Weights of a small transformer language model: RMSNorm before and after each block, tied embeddings.
MLP neurons of a small language model. Each row is named by its layer, matrix (down: output weights) and neuron, and shows model dimensions 160-319. Each number is 500 + 40 x the weight over its row's rms, rounded and kept within 0 to 999. Numbers have three digits each.
A block is one neuron, or neurons of one layer that tend to fire together. Before each block is what it responds to, as a language model described it from the Wikipedia text at the highest values.

Description: Separators just before a proper name in lists and tables: cast-list "as", bullet "-", table "|", colons after years, "===" headings.
L14.down351:499514473530482505549577583531509440489452497480405513524535531519501529526554488502504427463545508549462530438506576475525503512492398533416456525569455481465513546579477505467455492521423475532536546578485487448457500468492448463487397468465433521489508515493581566541551510496537526509562490451468478531477413498459529537442522515545456406431486466441497509491555377494499587514469483517485414513546509502412480513494506534547490512445521536530467529411443518550525465543501553
L14.down484:485497551452473522452518481468524502478524464480469477523502513525546518593496522515491488517493481573482490495458468494492449439471541545566465553515485537559573476554426421454479519506413442455482538433564495482537531549493497466519490507525496540473560503500487492547535456513496494521419426497542547470548539428549488470528498470493537455500560517402505482524502520467513491514434478553536518562502516537557507563501572550510514547539502438498452514523502460515463554562474505
L14.down649:548497586550514561465489490498581516451471486508450529505519487464507514574505558531461460485410486485473488550534503563488527494499434474450451510567483468577528526508514477430489466495514498515533534454525535531458522606473494491524408488476438526506505522519514459517519499527464476523551446546403433470518503619490519530527533551494455481451458463474452517503502426449514576520424509514542560524523502499524484561471539448492501463528532463538517502519447505569496540472500495
L14.down659:498496524440496549538570548492488566542458451470506619471524525523540570493524537521419516435516483541525522608438448514559485521529462585360520455495554480531431489512516495530473469483550495511472552522491458518493458590475486486455465552517555485499541580518583521533393525540532515473460482453526535512492531478510491496510482534393483484501523467477391540467503486497439458471478495551471493489447497544532551530494523532523557536492557510465520519485473514460446414466520525

Description: The word "as" in nearly all its uses, strongest in "such as" before examples, also "known as", "served as", "as well as".
L3.down505:522491524457571498542497514506490550508532545538551499459536546429452491547509505517555436436461417556492461537470524430518514583470482511468520422526505469511521515519528472542466537503455513474544514430452502511531451521532500448490539485542449511571501497469463487479491510480528421529482446477534461531581555530481483564496444439453491479439591520493486491475524538450457495536501490458412493528490532512492482455507430556440556474509409517545477473490449499483504450466491424
L3.down656:558532480453571538410489492512546510534600584453583494475555487521446474587481483429462518511556521507544521489506430598573492552467487554508505544435521527529470509498505483506498467468545450580451518499441520479436452446539509524477548458547490520504467546587482436477453478514480487477456511442467508488508515508481519442481424552508552552554481468521508525532529475488509484595460576424475503522551520505487503497515510477525539486479526503487600584549512486505466510476525463
L3.down924:510531572466514433567480463484550537436532550474519493456478495508482449628490515481588561531558571553492502464502547503444549484478521521435478518472584490534482488504452547526547479440483482511555482579465528479467465463478515497485478511533551525491471515552426439495505522515429462438510461451475531516538539525467475554526423496548487537515551566554508438538488492554540503570483491452457468542532521465498455512469486514496429526462543514510572530453510567482500449532475469
L3.down1128:572443550453522557462486456476485478535551532509539476488592530463454556553558443515466564535459498482530425547544464458535596580431510486488524514459565588535484487486503507500492466504477533536476485449515498524508506394501509464466445463453514401504487552536477506516388546507512514471443555467484381439452502493463471511478479515484466547550477470598485524411486608405563512563468562494537559534461481464453606535501506457489438519569462410508555528504443552470476477537476457
L3.down1245:495528502470489523478422551491532505423467463476477526517488499462478444453519531448516476542509460559570451481482462449524495472480457542465558456433540546560535398500456436527496576457545552509533481505513508576515523493507499478489542556477478568493499511570529498472509494565495474460494497481490491492540511515479510455422465515486581473550583534573475507497548460416532448457482470495497491456504563488508522568539489576437531514463460539523563510515492601494464508438518573
L3.down1279:511495378503498527394515489461483521589523484522526498548613478453495487496517529466580514486535566452429423468482506490539513429521475426412498498559471472475473471534467499548476447546579565492507514496490434401504492421498516422562451477517469466471527480479512474539435588490553458439500533454485494536471512499445451518503458551526542560510486529506507401460529509477530513470530520502379434485430521486532464552543537531428465473517512441489560480517505539497459488491526512
L3.down1295:419447463469600480529499412588492536487507505554503596451452484515471526562542474526498482479452545485563530547583459514413545514439547476553489505566537508504461565476519547535470478549494515501478508588463572502503464517464534552555472521509441536492480553533535513479526545555489545537515485463511531518536520497509550594503491490492503579532531461457547511533509493552477483510483528498516581473532548505452422454518490473528421536486496492512442509509453540444514518507503489
L3.down1435:438469560474506542475517452537539470547560527555540491446512554496516371506500490540524461498510505490430583585512469551439512531451538553442435483494562512409496458550527544525501526512489487535475520534505505448466516534595525525490487501489562581528493545497439450492523524431547524543539487540529517485515489452516451481525527533489494470558439515532511533561561544538500488488539558539559456522515499515538454510496492462525588446492410526453451472453465518454434520529594512

Description: Closing delimiters of wiki-style markup, mainly the = ending an article title line and table cell separators |, e.g. "= Battle of Wisil =".
L3.down291:473473489384483506487499482515432489439526528466527446472468464433463591493516477513500477486489461497525522500556492473556529563570466484499510498456477494498521481445575485494554535590490477524516445524469505489532511537418523497459417534456535526456479464477471385490538531543495488542579515467477488494453514457439567495468523455559501482488450427541478510558461475529540519513500477490506507461526538525522463487580517516426455542504550521465518516521499482474452506514465507
L3.down296:464479473479494428561444524498437510504480558474560501494456500499505438551509468546526472514501498492456469483481567483528535528540531475518482498498481480598464442489533592525492480488476534495566417578518429466439514491486437500497489452487537511505557551525482511558496439523506536514470556491467493420489551528484495516518561539499507574463480454497483436514488547500516472472415531457599486501539487464405526464463456469493453514528437463512519540485538532474484522546427504
L3.down623:525541474531450495473437469472435545503453483454531474493496549487538505556531506503585488606541495432463441541430493541519503562522527465537474470486470559478533456544538551531498517520461545488453464521399517473426537512501462504561494544501544480493534531485493532450520515446536525490532512528434534553510457449528554477526456498471528498582466460465448507522524454478532494478416546517488581558539551526512517470479505520472505542475475504492520388493520499525509481503493519
L3.down809:458492476514503435519496530500517486454530502499470491483524440517520439465476535505420451489528549471591505588522548516459567514464507455578482570505442552469440466527488515497562574506533511515543518469494492499567460581500436553557486533495480507482518456505516480489591502505459551525447552525492478459473445498520594525502523474481506513486481516545545484490537523447454517471504511447433487491475521453535505498496563572486534510566518478517505444507493561475566483508545476
L3.down976:453483427501504390474435447494428453510500558449534452528498513527507578574524520521478406506496549520548540515507448552479460545478504502480517563450551471464506511562584484538476459518459509514521472476475502457546430528536415471548535510489538480548472506455412468492477542510555452417514471583543479553482480472513461576455538538574517525436590469426457518546499477483565491493462535469471518457491491521529534471447549524541526458486550500516552513518537523505542529539491525
L3.down1369:459492583439492461437469460534557528485460521556494485485407491512552497450520518501460481516469493482470514564553523566477579554565445480488438572532488525548428549472456480514484530436492533488485529395537483469525491504517389468535454531493510558542496500500531500503525477523515537534517524490487500465492441534433529534486552454461495532498465467523522529505478531518550556534498476507457497524522528450505527471449473573505504532480541491533530501563561538437584495477484479
L3.down1457:481424480521455527450548552498449561522487462554522533440436491503509499440443517491507462531537496447611537499481483552531539511414437563471515532449484427497473444537519540453500457482483512450522558538515524514466478507552494453427538496526539520540528521435469496510566541523498489454488514510507513426459508423513465468470546483470502624505434454498512486525474515463441525462455523517548493554443490503569575448533524497431548460473507446533498458531524490542501515502449462
L3.down1484:501453489511545461472465463554462465462511510476535443517421479480460462485471494535509484469475518426482486495465465569530557495489542445529531530458453542429455469485485478502482542532522593490434546507512514529534429487471547518518443445528534530520498503426485467458502490491498423560468502469432492474489468459504516552535511419518505544493447409532487583539533497475507416514532417581563570544477468518597462485544474546558455444573528536557496506515507478488587497470500450

Description: The token right after a completed person's name in lists or tables, such as " (born", " (18" or " |", and less often "in", "of" or "by" after a named noun phrase.
L12.down812:543515496446479405513455514583527497422494512496558559535477481559519549543480488495607477506470532507552566518562389439392509547588455486503524482464518518462584462523575509542566444497554591479513449533508508512542477431473465436529466519479467484523517510488528527566501513481447446429429441536461444497564461427521547450486552460502516509503498504523478495531451471484516469510487471541491486493563481537450507469445467472602500546482495483475471476428536526492477514495483463
L12.down1327:534540462415515536463491491496523533491474613501517537497496481552521481524491476511487546489505563483560437487545428600465546468508489468514493522478492527462559528545486451464542498525541549454540507444501475510513466521524533447436515494517385488499467526480512489519451550428540482494597513483487472472500496491500495483525545461476516435445515492494436551559514503508511505509523502543569508481483501520435516458483513511467448536490436541481520536490418457537458599429524485

Description: Given names starting a person's full name, mostly in tables, cast and credit lists, and after "and", "with" or country codes, e.g. Javier, Nana, Carlos.
L14.down75:433500521410439498501517570483445504503509435441481455516415489469492493519595514463525464549441496542527545481538474492451565540465593503536474537519589465455550542544455466506510464507441554498471525390419430475454483483535470471554438553490509518488543529465439480531519502452587418464460488450494497407484495495530531543495548472533557401482501476531546532529548413570510575524560556509580473477521466464468517467521500512430550534518506468494427513528460465465461487535559444
L14.down598:558538452427476526492475490537553604498488487511487541500446555530472493520561502479523537487513525507552487490495455482512560407517535438518426540482518491552520524474553478571426470489490467546431478444543478522548528596465577494541450474532472498450516554471491502498553500458537493454451486536517497479507575584522467478543513512515530565529481515479556488519560494590487552545493490531449513555540556462485467519505553549499516466483501484493492516541439552472495492520509527
L14.down1037:472512567482528488440434505478540542449568466566474518421427499473476461485573510476485470471496515495446477461496491490552547513466527518490535475498547565509504478515564414505566541499571530505518557469502481522498527497509538552530527515458494574547437505505437531578494483511470516508445511545547589452544470472496512462532486437479497469429495493518471497574520463494552510517515523508622455508509488470454533421519445496536521503505479444549515496462516407476496464481549495
L14.down1240:530494507443535498462437552531532534537524515540581546495491452486486510511634517514519499525451509490554470532494435496554495479513495519534502516528500472539496459504588465553498534505507532504459466408535475504475472469460490572500528456552515433448496502490550527529526529469450543519445423479570527504576511522509448469544502457492506534478512508563522508514486474588588565506501478458620552551508483570510503489544529499533554486519528516459494448473485481509551594501539540

Description: The word "to" right after a verb or noun that requires it, as in stabbed to death, condemned to be hanged, withdrew to; rarely from or at, or numbers in infobox fields.
L12.down441:528453494540585546466459495439493535434485523500461494596486446547500534562466507518529461527467512501492506524541538442520525483509475477531492532510548589524565542467556521467536445578454565486520574452459550528555458420473515559465553495495473558575532521518547537502536441482439548497459495544468588594491514548527559560496491527564525550564488519519493506505433490485426497477471463458474524497533502476519427515551472553550596525557505494441522533498393518456524526460538476
L12.down480:503433507531476543457582486467472475526526491510533540554446491579479488510493483467472435507508510563523480470484554427472528487519452514526399549579526495544516481578532558502462544494541511531454474516442454596495507453478495597500533520470536462495486487531542482494524573533474559424494551508521512502404470533544544526457482428501518551503502465495523501483495491463472535483521503551538540511586546479461423468527545471476550485468464496499554573510498501495476431448493454

Description: Personal name pieces, usually given or middle names, inside comma-separated lists, table cells and rosters, such as Francesco, Kelly, Ole L.
L12.down284:439572565523470523566511518487440586462469516511465450476487505482557495481491447463553480453580482502494518472479505533499520507460519490503469508464499503484493528512418557444473473517537440428485470564466561510524511509481502401510446484493485499524474441497617466502512504546496550488567459536509560521505481525520444506378519499414419446430591528464517467456436455523507528526507494591519476497460476468489489495535514531520514562518549522456467485487492425472469535440502511
L12.down357:419514510461496446432511486471439574501448550467491480492509503523515528532535555494514446513520483469423499575465526518457528444442528441552517557469472546495430516539547465464471522491472506523523443474454443502547510449479550411571449485440484517518458466460449539512584537494539555516562466526476495532480524506515413455412532495440533465459562505433532484451495450451461614537476493543581462450491522461482508468570483541570524530539522539492484512494466524500516480502484528

Description: Fires mainly on "(born" right after a person's name in name lists and biography openings, e.g. "Paul Henderson (born 1971)"; also weakly on spouse, married, wife.
L3.down92:479480511435496434464504539463470486557481492461525466506517487521621463455485467515534510458454498514519570575510536445448443504509512486474420487528437497568515482490561510500481497469542489428521486507500441520612462469467470420506479566558484478544478540565524468458470419426418464509530424448503478427476516521628500503506523474521488448472565555517525481479431521511410529509490518496530608473502456516440492567545543493457487469495452525444458495498503504520466550567452436
L3.down103:537538550386495497474504508516474417572512524605411511491402468497438557569530479479467436516517515516474523506457503391507533465511533526554527487484497481507469527446489399531434501471524503419521538549568568481509405467457487495478479522543554545528533533500483490466465449519537477378455540514465500466548555528520539488473470482512462518539456438506494524516534538449519471551501608531437581561544468501545471548438514484491564495432526497499478530527532499499512526566482445
L3.down556:465487534506461495504516511508529491510511487468502533509529489479460610514526477527446443473540542510477457509518535438535492491490529509494576529553486471484538463458486541443553487564537472472558492570519543529498588583484559471494471527494483422513390520539452483446497516518502491463539533496445525450561550553535443541441476508567520528540549472531549444484508508510504433484500451554495522539535494558432507463493524480491514503494426515455514534548493500487498535517507494
L3.down617:499550492478529401447560506430510575523511551522469504501503486457499536484528535489548500440538471470530538526503503545480527505514463509541500561548526519506447489487528520520541468469444531464515513589451564556551486488534486528426506528544506496518414513479568461541496534447494461517605489498475463458635512556476484498474497493548518486563564539423419527473486496509527436521602500507550503591555494494414553483476493508544474494509417498502506539472448482524527486422550507
L3.down696:481444515448453498525459469513583486557476543472497525488481493473487521517530488479529390563522535518503516523544550494435516480463534494488566523489503502461452545455564498532513483458481511457501467489482513534511504531543459489476518517481543524556470510506452460509486463494482518494467495511457589512477551432514437511507494516576470544516500584531523464515494503468547458475504489513488510587553508634495581452454485458471518504485521442586519473529547476513510441480523459
L3.down956:495554513449461491540440561503520515510466534487547490425499453404489556464530538485522502523497472532552441489481565461517476517509446461543437508465553493485536501449523540439497582535567492469512472551534518547525421409487494527509548472486522485560432508515471450499519478443480511561497524464498495482500528545422503531490519533514503492514517524559551541533520449498484446541536509509499540547519424448482456428432522572459518533483529482417532504506513539480515473511495503
L3.down1012:589542521547452470551535561489507487507490375496472476520465403524486465544479504559486503512583452607565531449513545543488457502493462472452533506534468544507510458518523489489550538509499500487492418488511476523512496451532541471516476537538504530582506497507477477468428490509513505521456486497572555507444489500531493554447499446609517444550445534540486488475455503470544479502578481540481510575514455519551541489522526476405561512558500460505557467470596481544587491486531477
L3.down1153:522499495445460387532489608453484473561508447479599522617484451510468456560488457495523565513532528618505480535444510460563487485566423459476509566522490506474509471461520500477518466455502533440536460554518530497473500419480518491527488489548597537506501525487431513481426472533471479480466482489512509503555498512518471466531495500482523488559488540501541476578490502562525569509445511526526544487494449541449564489531480517519522412532490450520531556531557532426469476554437485

Description: The word " to" in every use: infinitive marker, preposition, and range "from X to Y", as in promoted to, able to, 2011 to 2013.
L3.down200:485526466539482514514542399509479535484459479508449529512482521494491409601537513525519488564488465481472502484502535466490412492479525502494576485424563497480499531465493504564552536495515503535463440535516483456494524499491517428448433536527481498482471451488516513550483489464471468479497501472414511592458459587525457496526397636420528511519533504476488486509485522520435531482548505489468503560578525468455493564547455533440451448482489515420420536500546531460535542427463556
L3.down374:476575489485523418476486526452528553512475480430497550543481472514479507535577574488532489481501531512482511433477564499507547536519463497505572426537495510502501565540548504558426443519516483510518530494491507516480516493525489574536503562543514503529469454546513526544593460490484516440513455500492538584465552608539467457497519480486465510511503485506581394478436482452519469484504468529533516520513553527439542471509432473465512529472542475582509575458474534550463515520454495
L3.down734:503570501558512521479448568564538528557454465488445541515524492506510527511480473536455524499513553430546477493463478485547490524537434492541531463417528435499495520552472466472495573531585594460475492537461446555537467500503525509503446508458514506431503522423470490504576476528491543448417506479568518501446472520513522474503509448373460482452533525470462568548490558603469574495535462528487562564492528489508470457504452491516517498547445506474529421518430555469551477501535583
L3.down762:516502474455540481453503502489473492573508526470483512474507430531429443554525481550504548529509488485535503546453551498563518447417521509478573529481559479449455499529496479531558492549534456510467504520488453518569473492544486555569515501503461451445515453515476504483472520532502497583479484419530542507467530474501449499473551558442427509457521527517528480491480497457512483562608561466495534524506464574542433480529491513500504550531528565470524515466487461514463546511499523
L3.down787:567503471484608508476501569564510480398526522532472477511511515488505555457498496577586481478549559465501453490545434558518512545491534496526482475510566456532500529538421548421434509492516389465454497480526455409457497488482477508473515535445491441477505529486487515513531498482460591518471396576465483495444540508525429485433518440536436490512515502505481557471448476513534574519549485485434502467510459489421446560567521561477509479519473568461412556501517439511468508488523463
L3.down928:473459522538507465506500532480512490443481555487459516503558479475519483549481414552490446524538465528445521468459447523546511528533483501501510391447542449499482502520390480467499533511534506514434485520515459452552516440535541524536445574490459520454471499562467535478460507517514517418457531415451589512455526467554507479530534487482530496523543533556497506473451498376506437492527475514486505440470565543505497531560506455518478533476504479472589488518539497406471496545482401
L3.down1115:489502488484550528458523489517506517594504545558525448535460492503537451565515464572433464462566495502465493529520497530535463515516515565454507487557433511467439517558553517497521475524541412570520502526479480518611443462509498530523471560516472462507485443513482533501498556488505465399557536544580547522485480536570506608509507500479435430509476421477566425530466500531564514470444479497488495485424462539451491498498567519489447478484540537487477433493488486516433531472497549
L3.down1192:440433542495456441500386559498558559532472474488505447563476504461467514498589422508496440545460535423562513484464575466570398476530443456480455512497542488467495497461521466500531453513492472522484533514459491472493469532487518540564485424611518452514509506498441470467447543545492516472462433537514488549459536520563469484465437573511500468537470493521511524486445553500481468481493528447523535482521513556494494481500487571497484482520499572493430533482563458512545505547581414

Description: First token of a person's name (sometimes a place name) at the start of a table cell, list item or after a title, e.g. Rudy, Manuel, Rafael.
L3.down150:435487476471518459537539488504515479518417495492554568482638477493527607545499480437431563438463531536497461540539478477540509543459571467567490409478488483458534499499447553510502488500502539528549407559538476566484475459494468506599493487468520426492520464528415473484515528538487544538554459526469426506527497490478453482541533431495478501461471464494513500406487478467490547465524427496509536498524465502479542482447495572557503526501540511546474440543452510466546480507477465
L3.down337:488498506460473447528498512466456458505472515482600441519523451476441427471551487588524511461481480554542499514477619542596503505559490462494506564423528585491479531478537478542548506585456497471483464537541467494512478479441467488504454505580509470486536574521503597591453469500550592489485445520486451459510488506526477401553477525513485489479475462505566530511525485487529469548471488533530486524474587460529544521547542491537492427485498583495480481486483516493461519451513462
L3.down686:523498519519487475536536540526489433523479540437548583509509437515478533531584451528447482519459558453528471476550503524436558524482470488474475504454528494574487536474482524503533513548540463437512546458562487515516450504458524580519457486507564498496487461496481441515543458457487483507517541494513470395560522495457487440513520450417471508486490527535532467521464462491511467444533501518618518411527482527589487537648528487511537481522576554483520453545475426543474494470529506
L3.down723:417538509508544472513475493530505496456494523537508516490607495505528494542506497464466533419427519503525462470541507522558500492476495505495481472515464538545518490508552537493528497475473446463546474482577434511507521501498497543553564504516494514519514491507457483489535423465467562566468501494460509489596482452508547526522499478487483483478520501514498464555467513512559543493530439523565537445479540581572495528482494537439469485530601433527536560571535457573485531551535600
L3.down969:496498539399486505545483489444464435457544483480423524514519491418489483485530479569489522527469451413496477446394569542519477457411479500495564562522488554573562445458518535523495511536512521495574476499560479474461509522565519458543503540478500501500537543506524538509508446549465415465478554520443546501508484475488511463478471530469486437567522502443556506521531502466543496578500551489538486556535477426489564474498545421468512466494440584484520469602518509515489480490456479
L3.down1264:423539451487457587505557493492507552562495556520513516494541529410461535437549417477449535452450531483463421471560542566504505536528460525575491569484489509418538474460489412397504441493510413470468476487533498490501484481549524520520486541503496572535416409563522532498523503495564533487480493447531561471505500433466509404466505545488535508549458514463511516515467520522509421512579508523513491468497520489513523527567519445509461550468432581495503494511497531518465544510535424
L3.down1525:513478435480466467468501496451567545484456612453493564491519437539450435546461561537572525512452537559461537506490537548472550523567515525518497505498504515553553518567475471524588537460506504483512469478501456446454511506458415526480515515519563399544486381558599462546476398492504512452492515454515436497510467483505536505489505549479415403619524500552513510497516504516533431485523496561548415528455502484531483453486507468493459550441552446514474497484465570514455485519506514
L3.down1570:518501519524498551533457398409440489502563502437493470546486447473467465502543499507460538447512505431502470489420490492482549516485495423465469459527545498498432507574503551509503554506462489593469467481505500526481511565435524465498477462498540554556507481537478518474491525491467450434563518444496489482498528466518518467583530525507458465524543487470516472437440436459501486501526509488497527507454475504481564541518466506526471552563403497500529417480438455483487467474515410

Description: Words that come right before a birth date or year, chiefly "(born" and "born" after a name, plus "in", "since", "during", month names.
L14.down279:463460605508540464452484482438488498490477548518442532449495449522469544457439497528507531528429509545468541465503483522486524586457416436521462487572533592555506490557485549480553478470553432516425464425510492526491548494539496527521463541569467549435511433494492554516509576499533532520471485535475506523531499494503538496540526427485486543409518520474480475452471531524468432521544538541487526517494452542492469452542518515527558538444476455474478512460535402560495480574473477
L14.down340:482535453511438473502471500539500474504535547484492509514516505528529514475553456491525519519443472525500453562451514491519460519497461506459445481507448498477550497492474506448552485527467549456454534526475467521440443505551548552459447504511471465577508475500536431503538454495497438436570444513573483520532498450514548465466477477457525536528479488562540425460500533489477496406565521488538499490440569476489491450482462433457485487465445546451474487517532489482612516503565533
L14.down459:519493567437507518464533533475527485419448451537516551512473597491503515546464453539549532497521523409545554441542502462545469497513461504535517474560525464449469507487524454491494444510504546418551528494537505457444548447472584537516503487518467474507463496440432508501469497489480500523518457510511470526471487481580513488466494434477559519476508497506414500526498522536505470504489499528465457545422552362502503449513558462492495499438490467412496497463486502492560466457501454
L14.down661:561535495511548468471530483517549527560578495526509432452591464518462501484506474450495513505499524452495518502507494472516435480559498523478495429492467564557425421485455515578495521460481495451523440494503588513559460589537526440487440518547513509587512488518449509453449527517548507464552490514533487446539481426496515500463489518507544542502539452459483503525462537489474538430540519487475471583500512568529473540478527460563444505525596472512461501494548485466512415539526443

Description: Pipe separators closing a middle or late cell in markdown table rows, after names, languages or times, e.g. "| Telugu |", "| Kane Parsons |"; rarely list items.
L12.down519:500489537462597433508496531526546638509508451514523435450488564503442466533545509460540485596582438519531520500550520475560508512475501500492471497498494488485444566419571496520541461508488543503495489506485429519515468528534488448499498498485523523510523540425499485430440551478490448492481468533558468496523585513534460486432368488502439430561511504511463473502541514459534441534511504489518476515460499494513458491484549449509492517488522499512452591492444475512529561448480576
L12.down736:539491478589532496466467491506537488500484523470514464524518486537470492490469544611527471547492469524417512479431515550479512474524562523495485465500524512505508553466493484454439553561482517468477576450541484606591437549519498534559466523475557507472532443463436531397556446559538511399498491533493471522547521582444494526537377527510547466468528526479484556546433516534535495501481482492482541508487529435441466497507508429496457449431515414473456481463455486401515472509519491

Description: Prepositions such as on, to, along, from, off that open a phrase after a completed clause, often before dates or places, e.g. "on January 6", "along Ged Road", "to commemorate".
L14.down1237:491506480502483403469570429445541531537516576403500502487450471490539526515489529435589550448483482543523467475465504477520499481489529600511510429461523516556538498531501545476540522447552567516460481524502483498626555580528520521525526493539453481553561544528534497520466545447466409527500460563508437486493551480519460483465470492506477487493539498460531500482475507407528517534520536525530536498396523492480498452527529506439531441465458552435521511436444609513516545519550449
L14.down1353:535495459512536542617464470498479509407520460548495478523515500507542505567451581533513477533477512486534457518541544430498470425538485465546476470516479521509507471491583415504495448514477559510560526544508501440567480492495520526574449529568539501582487530519520532490531499475460492510483499573502431520491474508437535502528512571509495460489480536468435487536441534541492479499513531512493522502552463500473413546509482487429517479484515502426580510568500441500577488487517484
L14.down1357:505495502528464539480452500522501525504474536481499497497487525479439487499509480501560518516440510558605423437476537500522503521520511448483494558501594546471463498470463500521527546511535536545496467502498514488546504479458569508475509533507469493530580502475526537424498428517520483511514480487432455594517477547499473490475516488508551528541436495491533517561532491500465571494516503511561465473563486438438496487447452501386559469524450524455511448524494579524459470449468459
L14.down1377:405515517479489434461498488566487550512493490569531600461411544466505520482571457488546480514443495518480514455468438471506527478575476439438548529449520501444523481529530471523516454485503479523496423509504531427488539515550470544515528530517504528524554469456493454515418513440444481548557482558475512416513564567567546543522539445470478543473518557505500455488471495454522506497546501516503466432420418509539560550483515484490463516478475461482472539461582484508515566507422465